MLP neurons of a small language model. Each row is named by its layer, matrix (gate and up: input weights) and neuron, and shows model dimensions 0-159. Each number is 500 + 50 x the weight over its row's rms, rounded and kept within 0 to 999. Numbers have three digits each. A neuron's up and down rows have the sign that makes its largest values positive.
Before each neuron's rows, "fires on" lists the tokens most often at its 100 highest values on Wikipedia text that the model never trained on.

fires on: " The", " g", " med", "The", "amed"
L5.gate97:547485585554536465508447511490509567479452477577497410558472526496466485495411474529488400563477515486443500584520477449475482447450499562420654434519515551586535515577488408554499510477521587485473467588491509532513619441631440507536523566427504517545544541433531581461490520510472536432496528454572541452501477445529540529565504501566582457486452559535529530518449553478454481546552491494417411498442539497437439434529431461586452494457497479471564503491501522437516381452566433
L5.up97:426420607529550547513507537456529481459495509550489461554408455526437627535509474503541467506453549556552479540524485498463504515451507470510552487436500530480505483506546466491466404419598496451476540460516509505574627494425509546578492510435447524546476476498518491528430504538477445435482520599599458468423527528424409412482508602446547514564568563516543444445470474535574449481493499523572491522509431543434467476491502424640546547444451463589425555491411497613478485462493497

fires on: " ar", " Ar", " stud", " Gu", " sur"
L5.gate151:452488459510493582521417496433440429584569482430432473374549579394534504500526470552539518390475460406491521545552501492485547491530517467540526414515532459417463411461558446521497502487480510451452440474412405522438389553439537398510539586459472532483522399449488544471578543507506495477571426515591397486582526491484451478472494427513504604510529428467529547405457430472535508463487491497482534529499483516491515505467499574444513562513563598482536504464540520491492507545589466
L5.up151:452484534546571523493463463419466625554493603522442507439418497452538538442526488557550491500415501409507553522627604504501601461426533481501560537544511517460427456515475459494506499566454495440410468454441508502456563541542464421456489586511464503509521479506532534461512537570539531549561405523494481546482493469494452451431467519562493539502551460397518470455499444541498413469483454530553525426456426481595529502441545623438467389543586582510569448514518532517584483484481469

fires on: "ent", "/", "stem", "ep"
L6.gate251:479579506502542524426461462544505423485550568449497580439552502519589487525549535403483518476522457441466435441544465398441439542429422487575437452540548476570456523544413599509523556443542468513425586408455474514401431459522477577549439521537503624465424466513492411514495534485517451507407519492500510541490521468450526557611558460532468390449526417511453486451506466500463418432503502512445516470458558482516498479573528562524416530531537447480440444515432437491477527494565523
L6.up251:514529411498511528540572570523537558569511525462568490562453519491448516525533486495549466517586500414464409515541515428470384478462478570474493518455532471578481495509414495502421499499533504520512465372546539487469568555521524479482454434464487594501405440400446430536521545447555486504478521515536478499519555461387504438557463511506505452541522407530516450522487388532510449420459491599452465433372547508514486453527519503613409508533463393500472481501423491457425530463606557

fires on: " G", " p", " work", " g"
L5.gate29:539508525533413510509580488422486463411531565463636489591499455464457448404527569469529429558519453390302487451418536426504529584503504487476445523545496490535483481474532466480463479527410498449490536432513488550507556462536557586503493534493565480566451491475518544537592416540520583467451425462526456483554478469509550476493447499594454540496483528507460565579493483493543535449572523556450471461483473528499550386471452469557435467469568466549438532539428458511476508429559510
L5.up29:503507495441528445590521441467437414393574517503556513487551445404466414447541510473588509498498504538547450527490430514552472577562499517449547499461430436522453517482480491533531508447418646440480506532466509510423510436495552553597449543462460542449440495381523433487530493600471539535478480490505441521534557427519483538563500451485478501527495561456514565461486538482648491546605559521564477535489482506520391430523452513592465482460575473467493403511543540568479481395500517

fires on: " wh", " Th", " Bl", " Wh", " bl", "."
L6.gate298:463499613457445476430509511517534498495490561554411486503548543512497547502455475470499601521490497428418497470533471429385490418567583567488472515556510572438583493538591501460524462579528503441440535487504499557468442440489455471565491452525518536529560466571623457433537517462410483451453400528586466532473549400612517514425485468528536516541506517476472527511509506577464463478486467536582515466444513541472553530537518487458457642529454602586406526460443528476596499499467511
L6.up298:534516606440517491391427530512508439522521601592374527488502517515596520468492480478498603522506517420442606509518487459403477404527578524466531484502482533439573482529583511479561496548454472460474548544493433526487492488463472503571467462479539459447491441526541471449557556484463507501506462577548510591440504463579523476454465493602596478562493477500494538481491482613477486391495410548546500445436447521517522611454525509516404624528418517576436514501472495492581495481476487

fires on: "ff", " w", "-"
L4.gate45:535431506419469474454467476491474558353575444579527435584555527534521509493495469494506524482461557518426438435468503400494426513525503477485488483550467519539558586591416524539490533491524541473483466450555499484511453437447472533497533530496530498509462423553517531524589467473479637524458448555558532582515518565534538423509556423463464497658499481473456506462531461452525423510526525491414509487564562427581404523450545589485462383469464496497521532518623443543588504529510486
L4.up45:603443542475445499482415440500421522391575481566524434592536453559479518462507493571484560406416533510418453487472519521489472531573469503481457444577463518504507563581364550532512552452562591513474473453551510438471450440414487537514488502514539492527500416522482509528510486420410631481486456518531562571476506513521556462506546420404500482599514498454515459457559466424469459490497527528492532505565549419560440485450516597462456399455493470493539513498600486521580541520543522

fires on: " oper", "ograph", "stem", ":", "/", "omin"
L4.gate257:456535514512429454473477600433552482465409526526516456440563560460521526558422597535517577426406502419546539534474491473448449479437561419562551515526549459548477482543544469532482576563594438503527491456528505497425433506482445487563451458545434522382549438561474569518505534565476453518460484593421519462543533497473541532516428477415403453520532398527596475411543480482443456487461459525570471498522516590543517552541569451483505551467407535543527551554446464500436532548546471
L4.up257:420523485471393446435478578461568523455474569514572424412529541491490573580451486530437535445533523447552447533564539455454510443389430489532509500490536495550508574523459419545453574552518459502519465391552486499489519462435446479508548517604536561430428445591521516518526559519506466558390482591514540501478476527525454566468454490460415513556566390585477488405465504592505421497486523484526499455451572595441489530505493492507482567465446538536554548543525392520490493537552501

fires on: " acc", " trans", "cc", " As", "s"
L6.gate394:455530551513471482463457444492554564539588642453515423503520545516515554489468536533592565580493483447393584514603526623495450545565484571478556517514485443488427439446525510459533501516525481492514443478494545490518426486514521534456456479546478452474582428526500466551469529475567453378502455470470509539492526519500424408483538522495501465442578524521436531515456466499537561531465552546625570506532525492519696544556517570503454521578522458420486509510504551535462533450435572
L6.up394:535415478521370386579569577507498479488416460544427452545455559547503503503451515467405520390529487477515398457464450526447504397460447491517522398460431497504512568532501400557508544487519542491507561517414504432460541480462544498480497431453536510449431597498587521523559480462538570577484482522643540482585457480534513513537425478421492506525574524526503505491506532482519476507542441507474540433553401529528418332498481517523505530468492514564484522502531523442552492469535477

fires on: "ut", " stud", "use", " ar"
L6.gate270:436480490495507570457482479515508482487504604452442464441562544418549486510527538585464505498489558471448523526526548558502497445591588517503402537460543525507495463515483435458500448480540488571495436485348460582322505456513440466541517485498513531467529554450540512415467523533506476526513428504590421634451426562491422499469521484480511522543425477511480477402486574477553533446520520466445540509441474483546502382410458512510482549538542571593540515424591515526492518457499403
L6.up270:475344445399482593523501463480579573562487543515489543479448356436444425441555513564470470526449525488460406420540518553544635472451460555493480466446493488439504508417495482514475394480544545507583433462446426545526514502588422468507486549468425559526484511464532527481576445582543578528485488431498477561496557501553473436477527521438530477483527454514547519458527566484561482455534502515530496523506423493503448471405480501506582466600567538537458513535433519543519485404483457

fires on: "ve", "ge", "f", "te", " Le", "e"
L8.gate156:427475578443530484474493495439493404635489460504605439464518477514497559619493504554516442452560484486542499432387436474523549488486479596578538536510493518483509475470399499489514480571465462455540546463484528434401475495445481421520459541509507512529514546540488527450538459592457491534415341497513477493509525483559494510542549465459562420528505534520516517568523468559420493556451399421469473486553488454382533480443478406505456575477439523548475489400435459484586445468453506
L8.up156:451517550472501383502537581477530489474597507490540494440509488551448538591583449507530504514451465516490573472432436505590559455427489467476562580495581451502461604462407558469484513450490477444514487465500397483531518461515501461413467538599449428585521442495479508403527452553523583458477538557559504537509570523521593528514402504556483523474527424548445488482468562495406492575525477529529501512521531444473500483524407481477533458435370435469525410527426454513625505547531474

fires on: "ist", "inist", "ists", "stit"
L5.gate295:449490507534483564582428507522507532507453465479489536377473462457426519414610561501433529451495531540502544493546419542432479519497596459513495446402492471510564548431509556554554533491545483556495487626472459531437522468470490436464505498487590471494477476395586463509479423405514540537471443536495538478511455500454406611436495513554562426582487469468426548477395477622494490480568448468457419533506451498445393474465487450467507535508410443547523557464441557506517451538498493
L5.up295:558474487512506550470518528417478520505530525557465493478491514527516432531501625554442454610540591521552495498536495492453448575476461518428450516543463479557530498537466508534544482463612645411494491507459586542411554431547496534569455513557542558434538508432538425554477524473422580423463592499522514511505433508559608492524536470492493409447423501463437462529494431465439520480505518525596460489354445530491498488489568430525466415538506574604567504546499542467441501490475500

fires on: " acc", " under", "cc", " inc", " rec"
L5.gate392:535445604436476400490476592520512608463481540434507423486538492450471485468438479443419523485533485373441488435530508531508553523548466512500452427436475466527465498385545506474505532494457481446555428498384552514465463456452511495516480533422513521403484548532583534456559529429540610527557444526442587449479563497464457426465524393468405569484528489484572489617505463559505555485600520574534512569534430434482465437498528500489484474495522475488537509512490401518494586542521448
L5.up392:507445553441432390507481529539507634412413561492464462536494536504478491504416436445464504431567493412438452507483467483585549501604459511519494431446488510546460539404509452478489562480531535481537446474433525418450464424454479479464466498466478518458512530468584471473561467391529604449548491521525512488494590557499439415495496383504507503497533486471554495538534526566512539573544528554540559544524397424498561465591531465550528390544545453536517422551523441449454585525528453

fires on: " G", "-", " g", " med", " direct"
L4.gate254:483405479472555455473541527500486597431494528499518436525485460490460399503562512472550468485521477458446555558569445498476493499502513591482525469528487535566481546498527486487484556449453559527491536557468545550518529443559479614435562499553646589495531417466562556465493488521420459442393551530570537505534422523530450563489484508532518509612405561509503638488470507570507480524517471448523458489588456525499540550447672416559468415435550448451478499545514511548483567458508497
L4.up254:494508523591550465520452569612461544457471522484494485536492503550384476443502413507635457550504467531454553444511422486542441492583585602457552534524474538540573551437523494506478514461559556436425575520506600615511492472504605536466458488579492437523514456470480497518452503538381458437450478496516500461564480450562472581528454556578562516534423572479506644479540516522488490556465512507505457528541494526466588501467538492633540503440518459458506528471451527492543533425520519

fires on: " He", ".", "fter"
L5.gate403:539465578484509599424453490505487580518515479538499446466528502470529541465529467489517462551491488475512476495523454443492521580397492557485529437468566498515591590474528483513560446435619468458486517443488357489545490526544530524526513470561454503456456569464579626431532555466498466421476517466513549403512547471480525321516454428468523554421468600487419467487521457537501511426512448505595461497534566525481471459616564534416510531521482484530402551444501412499467493451470513
L5.up403:524524475479535530515468567411509483518414432553432458558545573397516545462522531599496457554502501508543439539492415549485528526427479575465565506466508502476420498481509425536574432422538526447565525420436433482540475484495552588444465564486391441531412618585562502508557586531509508450516580503585486449466473543482495426541381459457513521523457607467509534433581413525417471508441466477478496441520526565506509550545582521515504549501518472488449482482574455463550468467500573

fires on: ".", "ric"
L8.gate280:506522429543587442489464544515590514519513471492474439427566499474519499443587542438497441481512481449497453516542501486472473621580533599446445462522529495399497473531535366481590580451526488392465558537489581594443454487509512491568470535456493476426475572486558543437449566463496400438463491495547497497479482464469421476411595539398493479394510587506442509509516434511487425456416519499512552430471480504558447580531566466486485546489551433470429542466428474497472482528552472
L8.up280:537554508464523487528466459579512570473480533454480413469532521454600608524544512458498518419488531541479499485516442471406499579549536596463429476404472423532494420434556455488595498363511561481473540543478489512582461436422417508495572499558418545472505459449588464422550529447463481464474472508592495443478531420522519562498452647501507413514547515531450527474539427523487545514506463470560572518455499541530433568458527443464494498490465469409436562553448427505494433486524456

fires on: "\"", "ward", "ode", "ame", "wards", "."
L8.gate99:525583519446501513540470576526547541462486486509517410521418574475521489504513417461543530490500533472492594493340509560487483623524481512477492574444432468411546514450485493456551589451477492466474554540501503501540500348496494437610485510514486419462455476445550496419525465537480539482517438466530475538467457509429447460496507511479491468453530544481498563481481661572528442532448461491483456583385457466456485478446456450451504528586584530493485455539465652541528489556548531
L8.up99:543594402470443555570462485499497519448510459495426474525412481440539462490526466519479561369470562482469519517352483573433496435512522498465505478541481438542533456531547484442566511395481502428502498430480438459586447404457423461532555468544439503534456427565486551491565480548553523512608539507525475526470584515442480455427446427423458438501586492624572497479508500535476527554452499509409482589428439446564528537451490461529469506471542534575501459508444479580517520543529526

fires on: ".", "ames", "amed", "ike", " while"
L5.gate177:504527537438566560443490560513406460605406475573433493476527513564641530461582494493438447455539580522562499513559560556535465451543508517404463365518454421475491576472591475450532564497540552528527509513492570455495497454451583479546579510470471573421423495445550463458452490546471462571441514504521507536469489412458541412592460481476474441483408435462527431502550524446480485480569420466490471471494533532492471584525514503583546459486424484510471580569553478507445502468532527
L5.up177:464597467475497564485570593569458427563470462581426468503564611550590553514582547505505524454478554497545404509529483464481475527549525489418526433455522406448451510470457454374542600515565569476560454537367469476601508414444544460590528531543511549464442506439516480404395524494476443530485565491537498549446537418465539436536476534440498455499448488443499503523514584453498473505506549511460502491547483499473452578484496493583394418484473519501446524471552503480470470510541497

fires on: " Gu", " prov", "u", " ac", " stud", " pr"
L6.gate10:443491485592497515468404494417471510516492541398503538392497448519513430509433460523462460462539462464419492535526539475492477477568486547495545506465514511451444568453558469499531493515591609433492523498582429488483450592411589482455558547490486461558477542424561422503567623501516494559418524519459516500445525525528397472514515447506537435536523449530477494453507446456535604476442484479452404567420468535497532620500426524424509502443501544489501583419562508512488485394412556
L6.up10:522476460477576573511511538414510449504581500468511542475495557462548492582479435558647482546442515423570469486488525486471427588560467485494523531527421532636492355529574426403520553577534528508489530475437499484500506448568410433504472443563501431559520496401456439447513450538528486463491493475506451531542544588401506448477531555502431458514551461482496501483553554544614453492541513554467551484509434531551549406505593512489498503565531543543548444460481534449512538581484458